Weights of a small transformer language model.
Size: 8 layers, width 512, 8 heads of 64 (4 for keys and values), MLP 2048 GELU, vocabulary 32768.
Architecture: LayerNorm before each block, rotary positions, no biases in attention or MLP.
Training: a variant of Muon for these matrices, 671M tokens, 10233 steps.
MLP neurons of a small language model. Each row is named by its layer, matrix (down: output weights) and neuron, and shows model dimensions 421-484. Each number is 200 + 20 x the weight over its row's rms, rounded and kept within 0 to 999.
A block is one neuron, or neurons of one layer that tend to fire together. After each block is what it responds to, as a language model described it from the Wikipedia text at the highest values.

L4.down1481,217,215,194,192,217,232,175,208,226,199,191,178,167,220,176,150,183,211,181,219,200,183,214,204,173,219,222,211,207,232,217,181,237,200,183,213,190,222,216,191,193,221,196,162,209,189,220,192,202,197,203,170,181,224,182,211,200,238,206,240,184,239,206,226
Description: Non-English name fragments

L5.down40,224,202,214,175,178,232,230,202,213,218,228,170,172,201,202,202,207,217,215,189,210,206,234,169,209,201,184,205,179,211,189,207,224,206,204,204,192,208,194,194,234,202,172,197,214,227,215,211,192,203,188,218,217,196,149,170,202,188,207,222,180,191,204,184
L5.down618,239,170,208,179,230,219,224,195,181,215,196,194,208,204,225,209,158,205,213,223,186,218,200,218,205,195,204,197,194,196,192,221,176,191,205,233,202,192,225,159,179,175,193,202,188,167,188,209,181,191,190,220,221,218,228,220,205,209,192,184,207,207,200,164
L5.down655,199,219,195,190,217,214,218,201,203,214,168,170,210,218,186,189,238,207,233,196,230,182,220,141,188,177,218,196,202,179,205,207,224,182,208,207,187,272,237,169,207,180,186,254,230,219,237,172,191,209,215,184,187,196,164,225,199,216,181,222,197,198,198,169
L5.down774,200,201,201,165,201,196,185,195,188,191,221,206,209,212,198,203,235,182,214,198,233,222,189,201,205,194,198,177,186,226,177,198,209,210,210,193,191,278,165,221,198,180,189,230,199,176,194,200,183,232,212,188,219,180,230,202,224,226,267,247,176,161,182,173
L5.down1001,187,201,222,199,240,190,217,201,194,220,231,199,198,215,182,174,184,209,156,223,180,203,234,195,196,191,228,188,187,213,204,213,154,194,199,201,207,173,196,176,216,225,208,207,197,192,213,190,193,228,204,192,164,226,181,183,189,177,191,170,183,228,227,207
L5.down1449,176,229,189,195,178,215,192,204,174,214,205,191,183,170,212,188,204,226,198,169,219,187,221,224,231,218,205,152,220,191,198,163,183,210,196,196,159,186,216,219,216,205,224,207,199,190,195,176,206,259,192,177,197,204,213,213,194,206,196,219,204,218,194,240
L5.down1572,195,195,242,221,228,202,220,214,218,169,207,237,217,184,161,240,215,180,234,201,221,208,224,215,206,198,198,197,172,200,223,229,186,189,172,207,217,176,200,194,185,193,192,196,204,201,197,214,223,173,222,212,206,220,180,178,229,199,207,183,203,161,172,194
L5.down2005,234,231,175,191,222,220,223,207,196,212,190,216,145,235,216,191,215,203,188,186,175,205,220,193,198,201,235,191,193,224,187,223,174,144,213,206,216,191,235,217,218,192,214,206,229,172,197,205,161,173,176,204,197,177,177,193,206,184,208,242,209,165,183,233
Description: Arabic al- hyphen

L5.down170,186,222,164,209,208,206,214,171,173,231,182,251,196,200,165,184,242,185,187,196,212,186,206,186,192,222,189,202,203,191,182,200,212,193,230,190,187,235,183,208,201,184,192,197,232,180,185,221,199,194,185,178,168,200,186,179,164,207,228,174,197,221,217,189
L5.down236,210,194,162,259,212,200,200,215,196,203,218,207,197,231,205,225,227,265,204,214,200,187,197,206,213,206,182,163,232,204,170,216,181,201,247,184,167,232,189,203,208,195,180,185,208,177,197,187,170,157,209,211,185,196,206,208,181,193,200,210,204,220,193,239
L5.down488,158,229,185,216,194,179,149,175,202,180,217,214,220,176,201,223,188,223,177,227,186,187,216,176,217,259,190,188,211,198,193,238,225,192,183,163,178,218,194,185,199,206,215,193,239,219,219,234,250,170,192,199,209,194,183,184,180,176,197,188,159,219,215,238
L5.down1037,185,215,192,218,221,205,210,197,262,182,210,227,181,185,191,210,216,212,249,211,199,213,194,241,205,232,176,220,186,201,204,215,186,214,225,205,206,192,225,203,190,207,189,206,218,217,170,199,214,183,167,156,212,180,207,170,210,209,208,216,215,223,212,254
L5.down1087,192,222,213,205,204,225,206,172,219,195,172,204,230,174,192,183,175,227,230,212,200,193,187,195,193,185,209,183,219,201,196,225,186,200,170,193,225,204,185,196,169,206,231,173,185,214,180,170,194,174,201,196,174,211,224,178,225,193,198,220,217,214,179,201
L5.down1312,178,210,244,210,196,207,243,208,209,192,140,222,213,183,159,197,187,203,217,226,188,216,215,227,202,216,236,179,203,211,193,182,176,216,166,184,191,197,198,192,215,200,189,186,177,160,209,203,210,230,195,183,213,207,222,211,204,205,195,222,166,208,200,180
L5.down1445,189,205,242,199,204,184,207,165,202,206,166,205,196,200,231,163,186,211,202,204,206,221,200,195,235,214,205,204,227,172,223,247,185,196,204,205,203,152,213,216,183,199,201,156,185,195,228,197,205,211,198,199,223,200,190,205,179,249,183,221,196,166,181,193
L5.down1584,158,160,221,183,166,210,188,200,175,164,233,215,179,195,176,189,195,213,162,226,207,211,222,209,178,192,187,190,242,220,214,191,200,178,216,191,217,178,202,242,212,210,209,147,161,210,217,190,200,196,195,183,221,205,238,209,183,179,200,190,191,220,218,210
Description: Clause-ending commas

L4.down190,189,223,150,207,261,223,189,210,199,191,215,207,193,186,172,206,167,217,203,196,212,204,218,231,220,211,189,201,202,208,199,170,235,216,207,217,210,184,194,211,204,202,188,196,168,193,213,202,204,188,178,220,176,205,226,210,207,232,186,172,216,205,215,179
Description: Comma ending a complete clause

L4.down807,200,208,211,209,200,202,216,204,176,175,240,196,226,229,201,170,218,199,194,191,199,217,187,226,181,211,190,208,227,180,200,210,192,173,212,177,199,219,174,175,206,197,216,205,197,221,168,210,197,205,184,181,233,163,205,240,248,199,173,228,199,216,198,244
Description: Copula after pronoun subjects

L3.down27,224,210,208,193,183,198,215,208,212,225,188,195,182,208,213,189,224,189,242,193,191,174,185,201,188,213,222,201,200,198,173,147,194,220,213,193,205,168,215,227,178,222,203,215,202,193,236,167,194,214,223,215,245,186,206,217,168,187,233,210,197,193,202,214
L3.down112,191,228,208,188,169,202,196,200,180,188,217,183,214,195,184,212,211,216,185,190,199,213,196,192,200,205,207,154,188,200,176,192,189,224,185,216,213,195,192,186,237,176,184,230,230,188,208,177,219,150,224,239,171,217,165,203,221,188,220,201,193,212,213,208
L3.down162,175,183,169,195,164,225,244,182,159,192,226,205,181,189,195,194,173,216,225,189,172,225,214,183,161,174,200,189,209,181,198,226,205,188,164,210,220,193,178,221,217,182,217,184,203,187,179,206,174,172,211,182,227,227,188,180,189,193,220,196,205,219,209,172
L3.down259,201,208,197,241,222,175,219,174,196,196,252,211,199,205,206,199,188,187,189,174,200,171,192,207,176,220,176,189,218,199,179,217,218,171,200,193,180,199,222,207,207,243,201,202,225,208,199,224,193,186,237,219,208,198,189,156,187,172,215,212,182,213,197,217
L3.down539,226,195,209,217,184,170,215,154,195,203,188,182,206,235,198,179,161,208,195,206,187,158,215,200,187,194,197,178,230,209,209,208,199,165,222,172,228,185,195,169,202,192,207,178,222,179,199,204,229,191,215,214,235,190,211,183,198,244,167,200,176,214,213,246
L3.down801,240,213,216,215,192,215,202,194,219,202,203,175,209,204,195,197,196,163,208,203,181,202,179,210,207,224,193,201,225,195,199,182,229,178,208,209,197,159,212,174,186,196,192,202,203,177,228,191,195,186,153,202,186,200,199,196,194,173,215,207,185,228,221,221
L3.down891,170,216,181,181,186,199,231,198,194,241,198,213,229,201,227,205,220,195,172,195,171,225,205,220,211,195,171,197,192,197,212,201,206,195,194,200,183,203,181,204,181,197,233,203,195,201,166,231,167,178,185,198,192,162,190,186,215,195,169,207,204,185,220,164
L3.down1678,225,193,223,170,189,227,190,214,208,179,236,170,192,213,210,222,197,180,194,235,214,209,176,185,223,193,203,188,206,211,186,197,167,231,209,219,218,215,184,186,191,190,234,154,214,156,182,185,242,223,209,206,212,168,191,192,193,252,189,203,156,198,160,169
Description: Delimiter after noun phrase

L3.down107,229,200,185,159,233,206,180,236,213,222,217,212,175,201,232,191,181,197,210,202,158,169,213,193,198,175,211,197,214,213,193,204,212,213,194,232,198,179,184,183,217,179,201,200,208,235,237,188,206,216,177,189,216,262,217,209,188,224,227,216,200,242,181,212
L3.down691,251,222,175,218,211,170,182,223,216,174,191,192,215,197,222,210,164,215,218,200,225,168,165,181,209,190,193,211,189,195,195,219,202,219,213,193,180,195,193,187,204,224,209,172,181,191,221,222,185,225,195,191,179,209,228,199,216,194,188,175,171,219,213,185
L3.down912,190,219,207,184,210,208,210,172,212,207,194,160,152,222,189,214,210,211,190,232,181,222,197,240,211,208,188,218,214,199,202,234,216,207,230,196,202,203,193,193,207,166,160,171,218,207,210,202,214,205,213,195,207,205,220,194,192,212,184,216,172,204,191,183
L3.down1366,179,167,180,209,168,216,210,205,248,212,220,183,193,213,222,207,200,189,217,161,228,208,218,260,180,239,179,198,203,219,187,236,198,206,203,195,188,209,162,224,206,218,209,188,207,172,226,170,236,216,204,172,188,212,215,183,180,205,204,232,183,234,199,181
L3.down1377,239,215,212,221,219,207,184,208,167,253,198,166,196,169,200,193,213,198,187,169,176,188,200,194,173,214,194,190,228,164,214,183,179,190,197,210,195,196,236,212,167,225,186,204,203,203,220,212,219,189,186,185,184,193,199,196,200,225,181,208,176,166,186,195
L3.down1453,198,208,207,207,197,213,221,211,220,188,185,205,156,257,218,194,190,212,206,198,169,202,204,191,188,184,225,186,200,200,201,169,155,228,187,185,200,212,225,192,172,192,181,198,220,180,186,191,233,189,196,206,185,202,193,206,189,183,241,197,168,216,219,212
L3.down1826,245,173,251,168,206,193,197,219,204,176,185,184,198,187,225,162,274,179,226,210,200,169,173,180,213,215,206,230,208,176,208,196,166,178,205,234,210,175,209,210,209,208,190,200,228,211,181,180,190,201,209,181,214,172,223,189,204,157,203,207,165,205,189,190
L3.down1896,229,161,174,178,192,184,209,202,196,181,239,195,160,170,188,183,197,185,217,236,202,228,199,179,207,178,211,195,214,188,202,208,208,207,206,166,192,169,181,207,188,206,208,180,187,158,183,199,200,198,219,185,203,223,220,216,210,216,211,186,157,181,191,165
Description: Table header separators

L5.down206,180,226,208,225,208,199,220,164,210,272,189,186,208,191,225,178,170,214,209,216,238,180,178,220,216,171,200,169,210,184,177,192,228,151,207,199,203,215,197,182,232,179,210,213,202,201,160,238,222,198,226,224,190,189,200,227,194,191,167,202,168,237,239,187
L5.down612,188,215,196,208,153,209,221,214,189,199,164,219,187,163,225,205,217,178,210,207,205,179,206,211,169,205,212,217,199,163,226,204,211,192,193,173,207,211,163,205,203,202,213,181,180,224,188,181,214,166,186,207,153,215,189,188,208,192,202,154,187,191,198,254
L5.down892,153,189,145,187,231,195,217,213,222,204,212,160,175,180,199,170,153,191,217,199,149,198,198,235,242,205,211,229,179,210,194,181,219,223,219,206,186,183,185,205,225,182,187,203,153,206,216,180,209,202,197,210,198,178,207,170,193,189,195,202,167,183,200,187
L5.down1015,198,176,230,218,185,198,212,195,210,210,178,165,189,215,193,183,198,190,190,202,217,225,168,225,222,153,175,195,188,205,186,192,195,194,196,230,204,198,161,212,180,183,191,195,206,203,184,182,216,234,193,212,220,204,220,229,179,179,220,216,235,215,213,173
L5.down1193,190,223,208,228,187,215,242,214,182,193,205,185,224,204,198,200,166,196,171,229,207,230,197,212,191,187,187,166,184,194,191,184,217,222,200,205,202,245,189,175,191,188,175,224,201,218,158,211,180,226,184,202,205,199,214,198,141,200,216,246,222,217,219,205
L5.down1652,235,196,189,221,181,209,188,186,190,190,211,213,197,209,197,207,209,206,206,170,218,198,150,175,238,201,240,190,207,213,221,191,192,180,200,233,180,204,190,177,211,209,198,212,231,192,179,220,210,176,242,190,209,177,165,180,264,179,193,180,213,229,197,223
L5.down1740,164,206,227,199,206,215,208,229,217,211,188,202,198,196,216,176,219,212,210,221,178,211,211,219,246,210,215,219,178,165,171,212,203,183,182,182,195,208,210,183,198,185,189,193,175,185,183,186,216,152,231,201,209,237,195,213,221,214,216,216,187,220,221,199
L5.down1804,175,195,201,186,186,221,186,198,187,164,204,209,184,227,204,190,190,194,205,186,218,169,172,176,215,186,175,210,174,193,196,221,179,188,184,188,172,180,208,196,192,159,218,190,224,179,230,216,224,187,236,195,212,216,178,154,205,197,216,170,192,207,192,187
Description: Year digits and pair connectives

L3.down62,208,227,209,198,199,200,190,238,170,226,190,175,199,195,233,210,238,221,184,232,186,196,227,231,190,207,148,234,209,185,181,220,180,185,238,253,208,199,178,181,228,197,184,209,151,174,188,222,214,174,225,191,203,210,165,171,205,206,166,197,189,219,180,178
L3.down293,181,217,170,207,153,183,159,224,211,214,214,191,182,204,198,213,164,243,219,208,203,183,174,166,211,197,195,175,219,207,194,196,219,209,166,197,199,227,214,209,191,180,186,205,222,205,209,189,212,159,202,211,237,217,225,175,192,210,235,199,182,198,204,166
L3.down565,200,178,209,188,193,191,186,217,200,233,190,219,231,194,204,218,197,156,190,170,160,210,188,203,197,239,211,212,163,204,216,170,203,210,203,187,173,235,221,204,208,205,199,208,215,238,215,198,219,209,175,171,200,193,212,180,181,168,154,202,212,195,188,163
L3.down854,204,214,165,178,180,195,184,187,188,168,179,200,192,224,217,227,203,217,218,223,187,217,201,222,203,193,207,160,261,166,189,238,179,242,144,237,182,203,214,202,180,231,194,196,206,165,168,228,208,205,199,176,199,167,203,173,160,185,194,199,182,190,191,181
L3.down974,164,217,238,219,209,212,184,181,189,170,163,209,201,188,186,210,208,169,226,208,188,197,187,169,218,214,211,221,149,197,185,167,204,192,205,213,188,212,209,198,198,151,190,221,210,163,200,183,201,214,188,224,213,190,197,209,203,200,206,204,216,174,187,221
L3.down1096,174,202,229,203,188,187,191,188,200,213,169,183,192,207,192,210,234,163,233,199,196,200,219,228,203,186,235,209,198,189,211,189,234,201,206,182,166,191,215,195,188,211,233,211,224,171,179,226,225,214,227,206,234,170,188,202,192,168,238,199,198,206,193,186
L3.down1241,207,155,204,188,206,196,199,218,195,220,197,182,216,212,225,189,173,204,191,228,200,220,183,212,180,196,164,200,214,243,187,217,212,202,207,206,197,220,213,197,228,209,176,194,190,208,176,191,203,174,184,182,178,226,198,160,219,189,194,160,233,188,183,152
L3.down1306,209,180,141,209,171,202,203,205,184,183,209,217,181,198,222,145,192,204,209,162,206,192,168,241,193,187,206,205,212,227,184,214,204,236,177,212,225,190,206,222,176,206,209,215,165,226,206,209,193,201,218,176,193,172,223,213,215,178,227,199,193,239,186,191
Description: Line break ending paragraphs

L5.down147,185,238,207,246,207,214,185,207,175,171,232,207,220,218,200,229,192,221,225,190,188,196,192,230,172,190,220,195,202,191,216,198,250,256,205,175,179,165,187,210,178,202,200,196,215,205,214,179,201,216,189,202,192,199,179,180,166,211,229,225,249,211,223,205
L5.down252,209,233,211,205,179,191,164,255,211,211,196,181,148,207,211,167,192,221,179,213,197,212,208,195,172,188,220,180,190,219,189,185,190,181,211,186,160,207,201,189,189,169,208,220,228,216,214,192,189,225,209,222,198,194,187,181,201,200,209,206,192,195,238,158
L5.down1042,244,221,211,206,205,218,222,211,170,191,203,185,214,169,199,222,176,186,161,177,222,219,189,190,214,212,213,218,194,241,185,191,214,221,179,208,203,192,182,175,160,204,203,211,162,188,221,202,238,201,200,231,213,173,219,180,237,214,202,220,168,226,200,197
L5.down1234,223,238,200,202,200,220,218,185,202,212,228,229,175,179,155,177,193,209,187,183,207,201,219,187,196,179,189,170,216,195,189,198,217,176,221,200,229,180,199,188,213,209,204,212,186,216,186,203,201,219,191,236,214,184,185,249,176,173,203,167,159,197,229,196
L5.down1315,211,196,175,208,218,202,213,175,203,179,219,140,213,203,202,237,195,210,195,176,195,204,195,202,205,151,183,180,190,206,209,188,188,245,173,206,195,243,205,182,213,204,208,216,201,211,204,189,162,221,206,182,176,177,199,225,187,219,187,179,189,196,184,183
L5.down1319,225,221,223,220,198,197,198,183,195,211,188,194,206,194,209,170,186,195,203,174,232,201,234,227,196,177,192,245,228,197,205,199,193,200,221,206,180,221,160,178,215,227,187,197,218,206,206,190,180,198,173,183,189,219,210,216,144,204,173,210,206,222,198,216
L5.down1358,205,224,202,167,201,202,201,199,196,150,175,234,229,204,222,186,224,209,178,208,194,187,205,187,242,212,166,169,191,182,197,200,190,219,208,193,197,224,187,200,211,195,232,187,192,211,208,178,177,223,226,217,156,194,199,216,167,214,224,231,203,148,216,227
L5.down1664,193,211,180,195,228,206,192,179,192,197,155,202,208,221,198,191,211,198,158,190,226,207,219,188,197,207,207,192,149,184,208,208,217,194,201,211,198,197,203,178,200,184,221,222,182,215,183,192,162,165,198,236,204,244,250,202,191,175,212,203,225,191,201,190
Description: Verb after subject